From a checkpoint of a small transformer trained on Wikipedia.
Architecture: LayerNorm before each block, rotary positions.
MLP neurons of a small language model. Each row is named by its layer, matrix (up: input weights) and neuron, and shows model dimensions 432-559. Each number is 50 + 10 x the weight over its row's rms, rounded and kept within 0 to 99.
Before each neuron's rows is what it responds to, as a language model described it from the Wikipedia text at the highest values.

Fires on inner fragments of names and rare words (Po-zzo-lo, W-ä-gli, O'-Brien, ass-ort-ment), on possessive 's or ' (bachelor's, fans'), and on own after his/their.
L3.up1795:55 42 51 41 51 55 40 67 46 47 63 61 44 53 48 59 74 52 40 48 49 58 48 40 57 42 52 37 44 54 55 57 50 46 46 50 62 64 61 27 60 55 45 32 51 43 45 44 64 67 48 67 59 55 44 51 44 35 49 45 41 51 52 50 65 51 54 46 60 36 46 55 53 55 44 66 60 43 37 56 42 43 72 32 58 55 50 46 52 63 40 36 51 49 49 53 40 48 49 38 50 60 40 34 50 58 44 50 33 52 51 57 63 58 51 49 46 53 35 54 47 61 48 49 51 73 26 46

Words right after a hyphen in compound modifiers, like 53-story, Japanese-born, Luxembourg-based, 45-yard; weaker on nouns such as named, journalist.
L3.up2014:49 41 44 63 46 56 51 31 63 51 58 41 50 59 34 60 46 44 56 65 49 54 44 45 36 51 33 51 59 52 47 48 48 53 66 30 45 61 55 54 49 58 47 68 56 66 65 28 65 73 37 50 52 46 46 47 68 56 50 57 45 57 51 38 55 47 58 59 49 43 49 51 47 49 54 63 57 50 43 49 45 57 53 43 42 55 53 52 50 45 35 48 73 34 56 65 71 50 72 32 53 41 47 55 54 45 37 33 42 36 49 49 64 66 50 34 63 50 52 42 54 45 58 52 55 45 44 35

Colons, "e.g.", "such as", "including" and "most notably" that announce an upcoming list of examples or members, as in "four isolated mountains:".
L6.up997:40 52 28 47 45 76 52 36 58 47 47 53 60 43 36 33 51 53 51 49 54 47 52 74 40 45 61 42 66 50 57 37 61 55 53 62 46 57 50 41 49 59 58 60 41 56 52 56 56 57 39 48 42 58 43 64 37 49 49 36 49 54 64 54 34 56 52 43 43 58 55 52 50 61 36 52 37 43 57 49 59 42 44 36 53 65 51 69 48 41 47 59 69 38 45 58 43 58 47 44 42 63 47 48 47 50 54 41 49 58 50 51 38 54 51 51 59 54 40 57 40 49 57 51 39 56 66 40

Middle subword pieces inside rare or foreign proper names, such as Vit-thal, Maj-al-iwa, Rig-el-ian, often in table rows, plus occasional phrase completions like his way and Centre-back.
L3.up1174:37 38 52 50 66 65 44 51 33 46 47 56 73 51 46 57 56 35 46 43 43 41 36 50 45 49 44 40 43 44 43 62 59 44 37 32 53 53 47 59 59 63 53 62 51 31 45 52 37 57 52 58 48 40 53 37 55 48 64 66 47 53 57 48 40 49 51 42 48 49 49 51 55 65 69 41 49 58 51 70 52 01 64 50 54 71 51 58 55 50 48 47 58 63 56 68 32 34 51 52 56 60 31 48 58 64 52 67 54 45 31 41 46 37 40 57 44 49 52 67 41 65 47 49 62 29 51 52

Digit tokens after a colon in times, durations and ratios (16:00, 2:10, 4:06, 57:20), weaker on other mid-number digits and scattered word pieces.
L3.up298:38 50 34 66 42 62 68 42 62 42 46 53 54 51 52 42 57 74 42 46 58 40 40 52 44 48 64 52 66 48 55 49 55 57 30 58 32 61 59 33 46 44 58 67 51 34 55 49 59 57 53 56 62 45 37 68 34 55 60 68 18 68 55 54 49 68 43 43 52 54 36 47 45 44 54 47 76 45 43 40 64 36 54 30 42 52 76 51 67 62 45 63 55 59 46 61 46 52 50 35 43 53 51 55 47 53 41 52 55 38 65 46 46 30 63 64 69 44 47 48 40 33 51 43 55 57 44 45

Tokens that continue a hyphenated compound or formal noun phrase in expository text, e.g. peer-reviewed, community-based, high-quality, cultural, strategic.
L6.up1778:65 46 52 53 61 53 49 26 34 43 51 45 58 67 27 48 45 38 46 48 28 47 31 49 58 46 53 50 46 58 59 44 43 39 48 27 53 23 48 51 54 53 32 64 51 55 40 52 44 43 45 39 33 49 52 47 47 50 44 46 56 44 29 43 61 51 35 50 60 62 51 30 47 47 58 53 52 50 39 39 46 37 56 60 41 41 71 66 70 48 43 53 38 46 46 48 44 47 44 36 43 41 55 70 37 52 75 51 37 54 64 50 48 45 47 53 62 35 54 49 48 42 50 38 70 36 49 57

Early or middle subword pieces of rare, often Slavic or Scandinavian proper names, usually in tables and lists, such as Bibrzy-ck-a, Sh-nyukova, S-rem.
L14.up754:54 55 46 51 43 58 47 42 37 46 66 60 51 40 56 41 52 56 51 59 53 54 63 43 49 59 18 52 45 34 59 54 50 52 50 55 40 45 46 55 44 53 55 53 53 49 63 44 57 50 52 56 43 59 36 53 72 62 49 72 50 64 66 51 63 59 53 27 53 43 44 69 46 41 42 46 60 54 57 54 47 47 44 44 51 59 64 42 27 65 53 48 50 33 37 49 44 51 36 45 48 61 44 58 29 40 54 57 59 37 46 66 68 59 57 49 44 54 50 53 46 50 42 39 31 48 51 39

Two groups: the word "of" after a noun in Wikipedia prose, such as communities of, chain of, House of, and closing "==" of section headings like "==Geography==".
L3.up1664:42 44 58 35 57 56 41 40 64 59 21 30 48 46 58 98 40 45 43 51 47 44 51 58 50 37 63 36 46 56 48 67 39 56 57 40 57 65 66 50 29 57 65 38 34 50 67 42 54 44 53 62 53 62 55 60 39 62 60 59 47 57 45 32 41 57 57 46 56 62 38 47 48 44 53 47 60 48 59 64 45 55 45 44 36 51 38 52 68 45 25 39 48 52 35 38 51 50 32 54 27 51 55 47 59 59 60 38 67 52 52 64 41 52 56 35 50 53 50 44 43 49 50 48 37 57 65 53

Tokens right before or inside an institution or organization name in biographies and tables: at/of/from before a university, plus acronym pieces (NJPW, MRDD, CMI).
L6.up65:59 53 38 51 57 29 51 52 49 54 47 51 55 74 68 62 52 53 56 54 50 59 43 41 45 52 56 45 64 57 56 40 76 56 49 67 57 63 50 72 47 48 58 62 43 43 48 50 51 43 50 56 47 34 57 56 48 73 40 42 59 42 39 68 51 61 34 51 41 63 38 41 41 52 43 66 44 55 49 61 50 42 49 60 44 42 52 50 57 47 59 42 49 44 47 55 40 42 29 54 59 58 25 49 43 48 46 50 55 46 68 46 55 45 51 54 58 50 50 47 37 52 64 51 56 46 43 64

Cell separators, line breaks and colons inside tables, infoboxes and result lists, e.g. the pipe before vote totals, the colon in race times like 4:16.6, and the newline after a "Village in Iran" header.
L14.up1723:45 64 32 41 60 23 37 41 46 37 51 52 56 57 51 45 56 49 55 69 64 53 41 43 44 49 33 52 68 38 54 36 33 42 45 56 61 44 63 63 54 31 48 64 39 74 55 63 43 61 49 44 53 46 48 40 55 36 51 50 28 38 57 53 40 69 36 73 54 42 39 50 60 64 35 35 37 52 60 51 57 40 52 59 64 55 68 52 46 49 55 58 47 48 45 46 45 37 46 51 53 35 54 58 36 47 52 48 60 36 48 50 33 44 46 75 42 59 51 43 49 64 46 54 58 58 42 53

Adjectives, participles and relative words inside a noun phrase after "a" or "his", e.g. a federally funded, a wealthy, a story that.
L14.up110:33 49 48 51 54 69 50 60 66 31 42 36 46 59 46 45 49 62 45 50 35 27 54 61 53 71 44 48 44 44 50 59 41 44 67 39 48 44 49 64 55 53 49 55 62 55 54 47 45 68 48 52 38 64 53 41 40 69 36 55 44 46 52 49 54 53 39 66 29 58 40 61 55 51 59 49 59 40 33 50 36 57 47 46 78 51 44 72 48 50 37 51 41 59 44 53 46 46 55 51 80 50 42 39 73 33 48 40 36 63 47 43 47 51 38 38 29 30 47 59 55 49 50 47 48 42 59 52

Mostly " at" before a university or venue name (master's degree at Georgetown); also final pieces of names and noun phrases, like Bioinfor-matic-s, Adelphi Theatre, Tokyo round.
L3.up1661:39 46 35 58 70 51 49 56 67 43 32 47 31 51 57 51 52 56 55 54 48 50 23 55 51 64 38 38 53 47 53 39 55 51 66 48 39 41 52 47 28 62 54 66 37 73 47 49 45 47 56 47 47 33 58 48 64 38 58 41 53 53 60 59 63 62 31 66 50 73 48 45 51 54 55 49 50 47 62 60 50 45 48 40 41 47 50 51 49 47 33 38 47 51 55 44 44 61 68 58 45 45 40 43 43 62 40 59 48 56 78 45 48 45 41 59 56 38 66 35 51 44 24 63 60 47 50 45

Unit words and number endings that follow a numeral, such as yards, MB, mm, days, games, plus zeros and decimals in table cells.
L6.up900:46 54 58 70 43 48 48 54 53 38 52 42 50 59 55 36 57 36 52 32 54 54 48 48 41 56 48 60 51 50 57 26 54 45 67 43 39 44 63 52 61 43 42 52 50 45 72 46 50 53 37 51 29 54 41 59 37 52 51 58 52 51 43 45 51 54 67 55 43 56 51 66 51 57 42 56 55 54 57 51 54 42 82 45 47 40 53 46 66 50 48 70 49 63 37 47 59 36 52 60 37 53 56 70 55 50 51 39 41 79 60 55 60 43 64 55 64 76 54 55 38 44 66 59 63 44 62 75

Fires on the middle pieces of multi-word names and set phrases, often in lists and tables, e.g. Tamil Nadu, Pediocactus, Battle of the….
L14.up236:47 38 60 55 72 59 65 61 39 25 44 52 34 58 55 70 25 42 47 54 65 45 56 51 65 48 45 32 62 58 46 34 64 49 55 51 50 50 65 15 54 62 50 69 43 66 54 58 49 48 51 60 50 56 45 43 61 51 41 22 37 56 43 37 45 46 51 33 38 66 45 56 60 45 49 42 31 48 57 50 56 34 65 44 56 59 50 40 49 44 63 44 48 50 37 53 52 57 55 58 47 41 60 52 53 52 55 45 44 54 45 43 56 57 45 56 64 50 58 23 73 59 37 56 53 59 66 57

Line breaks and closing heading marks (==, ===) at the end of Wikipedia titles and section headings, and newlines after a paragraph's last sentence or a table row.
L6.up2148:57 54 60 46 54 59 38 39 23 47 53 56 49 35 51 48 31 47 48 43 49 38 39 48 42 59 49 46 52 43 55 51 51 61 65 51 45 57 39 58 54 41 45 40 58 64 45 51 41 54 59 44 54 48 57 51 41 56 49 47 64 48 47 40 44 36 55 33 51 54 75 53 47 53 51 47 56 70 29 65 54 50 55 55 60 38 41 58 47 63 53 36 56 45 49 73 56 58 41 52 53 44 55 41 49 35 48 42 43 47 41 49 38 19 44 48 43 49 42 40 43 53 43 33 34 41 41 44

First token of a new item in structured Wikipedia text, such as bullet dashes, table pipes, and the opening piece of a repeated name (Moore, half-collared, Lake in Lakeville).
L14.up347:41 58 38 55 55 61 52 58 48 48 43 49 47 39 42 46 49 62 57 55 59 62 56 52 36 44 48 63 45 54 59 48 44 61 53 53 47 46 51 54 55 53 39 42 48 37 53 55 40 45 35 24 60 45 49 55 43 58 63 51 69 52 46 39 36 43 38 42 43 46 56 45 52 55 61 45 57 50 55 63 70 59 43 48 49 48 41 68 48 49 42 33 55 58 59 77 55 39 51 48 63 43 56 50 73 53 39 54 53 66 44 51 37 54 50 49 52 32 66 51 54 66 30 60 60 58 39 48

Mostly later subword pieces that finish a split word, like multispec-ies, unsupervis-ed and constrain-ts, plus hyphens joining compounds (submarine-launched, real-life).
L3.up2097:45 43 32 45 58 71 40 48 65 45 66 54 43 40 47 36 58 51 51 44 47 62 58 49 60 49 59 41 53 48 60 30 68 52 67 64 35 31 56 34 59 60 48 58 50 44 67 40 31 49 57 53 65 40 50 52 53 50 60 48 45 54 48 44 50 55 48 51 59 77 40 44 57 48 54 45 43 55 49 40 54 38 58 54 52 47 23 45 48 55 31 50 47 60 52 49 31 66 43 49 39 46 48 60 59 49 49 47 37 45 39 53 43 46 56 43 53 52 61 47 56 52 49 49 38 58 45 53

Word pieces in the middle or at the end of proper names split into sub-tokens, e.g. Le-vin-e, E-ric, Rou-en, Lackawa-nna.
L3.up607:37 65 52 58 45 56 42 38 56 63 49 46 49 43 51 59 55 33 49 46 57 57 56 55 33 57 48 43 38 49 54 51 42 61 53 63 51 36 41 46 51 60 44 61 41 55 59 49 61 51 37 54 42 55 56 41 54 46 60 48 51 38 49 60 38 51 32 40 42 40 50 41 55 62 56 57 42 62 59 52 53 55 56 61 37 47 53 53 53 44 48 68 51 52 57 49 63 43 60 68 66 49 42 53 50 56 65 39 59 64 60 41 67 59 43 43 31 34 40 70 56 54 50 43 44 61 36 66

Prepositions right after a noun, adjective or participle that demands an object, such as devoted to, hatred for, rumors regarding, greater than, partnership with.
L3.up256:44 48 47 61 55 45 59 45 50 51 56 47 44 59 37 61 60 33 52 60 58 47 54 50 40 59 49 41 62 53 40 46 43 48 41 63 21 71 59 45 56 57 48 38 48 44 65 49 48 54 57 45 56 28 49 58 39 52 51 54 44 51 48 56 56 31 54 46 49 52 52 55 53 44 47 30 40 48 43 46 31 77 48 59 41 50 41 55 46 56 49 51 49 46 49 40 41 59 48 60 63 46 26 38 54 51 41 29 54 39 57 49 54 48 38 28 46 46 64 61 58 46 58 39 54 30 44 63

Short letter fragments, mostly consonants, inside abbreviations or split-up words, often after a period or hyphen, e.g. a.m., M.Sc, a.e.t., france3.fr, CompactFlash.
L6.up526:56 45 53 45 76 51 65 54 34 38 46 35 34 55 47 53 56 40 45 56 65 33 44 46 62 38 62 29 48 42 50 71 63 51 45 35 57 51 55 58 50 52 44 39 58 48 54 44 36 61 46 63 45 51 57 45 49 58 44 60 33 35 67 52 60 43 48 69 44 52 47 66 53 48 47 58 44 30 26 57 54 32 27 57 48 43 63 37 42 69 47 41 36 54 39 49 49 53 51 41 53 54 38 51 56 64 61 57 34 55 59 43 63 49 27 23 37 55 36 36 60 33 57 36 65 51 63 46

The piece "on" as a preposition or word fragment (Upton-on-Severn, onset, Manon, died on February), and row-ending pipes in Markdown sports-stats tables.
L3.up719:59 40 49 61 47 60 53 56 54 55 57 52 60 39 26 53 74 50 46 51 60 25 54 55 64 37 37 35 44 54 51 56 51 57 28 31 43 50 31 53 49 41 44 41 68 55 59 38 51 48 55 50 31 49 61 54 31 45 76 65 56 58 53 48 44 59 69 45 44 68 62 46 53 46 52 42 67 50 39 48 42 51 60 58 53 61 42 43 57 47 52 54 63 43 45 52 30 57 44 49 48 50 66 46 66 55 49 46 50 46 47 50 62 57 52 47 65 38 42 63 46 42 41 52 58 51 50 52

Last subword piece of an uncommon, often foreign proper name in lists or tables, e.g. Litmanen, Kvalbein, Debrecen, Ribbentrop.
L6.up1164:47 51 46 57 47 41 34 45 50 46 55 38 68 52 68 45 42 58 45 71 69 51 52 46 43 48 41 41 56 53 53 59 51 57 57 55 50 49 38 58 63 57 36 59 41 49 47 54 49 46 34 59 38 41 67 49 48 53 46 28 47 51 62 46 55 62 48 48 45 55 45 44 58 42 59 37 63 68 54 52 50 56 44 41 40 61 47 37 54 48 56 44 49 51 49 54 47 49 48 51 61 64 26 41 44 43 42 50 44 43 59 52 40 54 66 51 55 39 53 63 41 44 30 42 64 42 45 62

Mid-sentence prepositions, conjunctions and verb endings that introduce a following noun phrase or gerund, such as in, of, before, by, "-ing".
L14.up772:50 80 50 39 75 39 66 53 55 72 38 55 49 42 28 47 44 45 45 54 51 43 35 41 55 53 32 40 37 47 55 16 38 50 31 74 53 37 50 52 44 31 41 59 40 64 50 34 49 54 63 44 42 63 61 57 50 64 44 53 42 42 78 65 69 39 46 52 59 43 58 46 56 41 59 42 46 39 35 62 48 44 51 44 57 38 55 53 44 63 38 58 56 47 44 66 49 42 50 57 47 54 51 45 34 56 51 40 46 59 51 65 63 58 49 47 49 58 41 40 56 59 58 36 36 49 55 39

Middle or final word pieces inside foreign proper names, often ending in -a (Ti-cha, Gaj-da, Fruška Gor-a), plus cell separators and numbers in statistics tables.
L14.up1599:48 56 55 49 42 50 65 57 57 36 64 53 62 27 46 51 73 43 45 41 52 35 54 64 55 45 54 41 64 65 39 69 59 52 62 36 55 33 58 42 28 52 55 64 54 38 57 65 32 46 47 28 40 53 39 61 66 35 56 49 69 63 62 51 56 33 51 33 53 61 53 36 37 54 48 59 49 46 51 43 53 56 47 50 44 51 38 50 59 44 72 46 65 59 56 52 68 34 72 55 52 51 42 49 54 48 54 30 64 75 51 55 54 58 48 45 60 54 45 49 60 68 47 50 40 41 39 56

Prepositions like at, of, on, from that introduce a coming place, institution or date ("premiere at the", "held on March"), plus table pipes and date dashes.
L14.up1427:42 54 48 34 51 61 45 52 38 48 46 66 49 48 63 68 35 54 35 57 54 59 56 57 36 62 51 60 55 39 59 60 51 46 37 38 55 56 29 43 46 35 49 47 67 41 53 45 32 46 43 69 37 48 59 53 61 50 32 53 55 57 71 51 40 62 38 43 39 48 58 52 53 40 58 30 45 44 49 63 47 56 40 55 54 42 54 52 53 45 56 55 49 31 38 49 58 42 45 65 62 48 52 49 50 37 38 43 50 53 58 46 74 53 44 45 57 69 54 29 48 65 33 55 40 59 53 34

Tokens opening a new phrase or quoted segment, such as opening quotes after meaning or colon, nouns after the, and table-cell digits.
L14.up919:34 46 59 50 52 62 45 33 52 40 38 52 58 74 50 50 43 38 56 61 47 55 51 66 58 54 50 55 33 48 51 52 74 52 44 62 52 42 66 53 43 34 55 41 35 69 47 37 49 61 60 47 50 42 39 41 38 45 57 58 45 44 32 49 49 50 66 43 40 48 46 36 49 64 47 46 55 48 50 67 67 61 44 46 52 50 52 54 50 55 45 52 52 53 60 49 61 37 53 46 62 59 49 55 47 36 36 39 62 40 56 61 57 51 47 33 33 76 48 60 39 60 45 50 41 45 77 46

Prepositions linking a preceding noun or participle to a following noun phrase, mostly of, also from, during, by, to, as in mouth of, covers of songs from, affected by.
L6.up1652:41 50 36 57 59 61 47 61 41 37 51 47 60 66 50 62 49 34 53 35 58 38 68 58 36 51 50 35 46 51 56 44 54 42 35 48 60 44 40 40 52 49 51 58 38 39 58 39 52 49 54 44 39 46 58 69 67 38 50 54 45 27 47 65 35 63 51 51 44 34 60 45 53 41 40 51 51 51 39 52 47 63 50 53 55 54 18 38 51 49 56 40 66 40 55 59 33 65 40 76 53 41 48 52 47 27 44 51 36 56 50 58 63 45 46 53 79 55 14 41 56 57 55 40 50 43 52 39

Word-piece endings or second words inside proper names and list or table entries (Ben-ning, Rou-en, Cash Box), plus colons in times and labels (3:42:32, BVMI:).
L3.up1866:44 58 55 59 51 47 47 49 77 53 42 48 54 50 67 53 40 45 40 58 55 55 40 62 61 33 33 51 60 49 43 50 57 70 24 50 57 45 34 55 47 39 64 51 40 55 55 68 46 44 44 46 51 59 50 53 35 60 45 37 48 17 51 49 55 50 65 51 34 49 68 61 47 54 60 63 42 52 66 59 52 23 50 53 41 48 61 59 48 40 72 33 64 51 47 64 62 51 26 61 34 59 42 50 61 52 41 54 47 56 44 35 33 55 68 54 51 44 51 51 47 33 38 48 56 32 55 48

Word-continuation pieces right after a hyphen, apostrophe or capital (two-inch, Sch, Smerch, isn't), plus collective head nouns and table headers (team, side, Committee, Set).
L3.up831:55 51 65 53 39 66 58 54 51 57 38 36 44 56 57 57 41 45 51 62 51 36 80 50 53 47 47 55 54 43 47 41 35 32 68 45 57 38 44 47 58 44 30 49 57 48 57 48 69 46 43 53 38 47 54 51 50 53 55 53 59 49 47 49 53 51 38 45 58 34 43 56 52 44 46 46 45 59 45 41 36 74 31 55 60 67 62 51 61 46 47 39 35 58 55 29 61 52 45 66 56 38 33 61 21 29 72 40 49 31 61 45 53 52 52 43 42 50 34 52 59 41 37 49 50 41 48 19

Last word-piece of a multi-token proper name, mostly foreign personal or place names, as in Saint-Sulp-ice, Whate-ly, Wärtsi-lä.
L6.up1864:72 55 57 63 43 28 45 39 45 52 58 41 52 52 55 53 54 44 46 60 53 51 46 49 30 60 48 41 49 54 43 70 39 58 51 42 53 46 56 53 45 55 42 50 38 53 42 40 55 52 51 49 52 48 45 65 47 59 43 48 64 51 47 47 37 60 46 50 50 40 50 34 51 60 58 36 47 57 50 43 33 54 80 65 44 55 55 46 64 44 52 61 47 68 47 43 47 62 53 49 68 59 45 59 45 52 36 49 59 43 61 40 67 32 62 72 49 57 59 64 51 39 53 46 55 47 67 47

Mostly the word right after a numeral or quantity, like "five of", "2 percent", "36,094 kilometres", "424th"; also "ever" after superlatives.
L3.up2228:37 56 67 79 56 46 51 51 46 54 41 56 44 52 55 48 56 53 52 55 57 54 43 57 60 43 67 52 46 46 47 44 50 57 43 41 50 27 51 59 50 36 54 46 46 45 47 64 68 61 36 34 36 45 35 35 53 48 52 45 50 40 55 47 27 36 54 47 52 57 60 66 61 33 58 58 50 49 50 47 46 41 35 56 54 41 42 57 38 44 50 54 70 31 31 48 57 45 58 51 55 72 63 55 29 49 50 24 76 52 61 45 64 32 48 58 46 71 65 61 44 45 42 37 43 39 66 48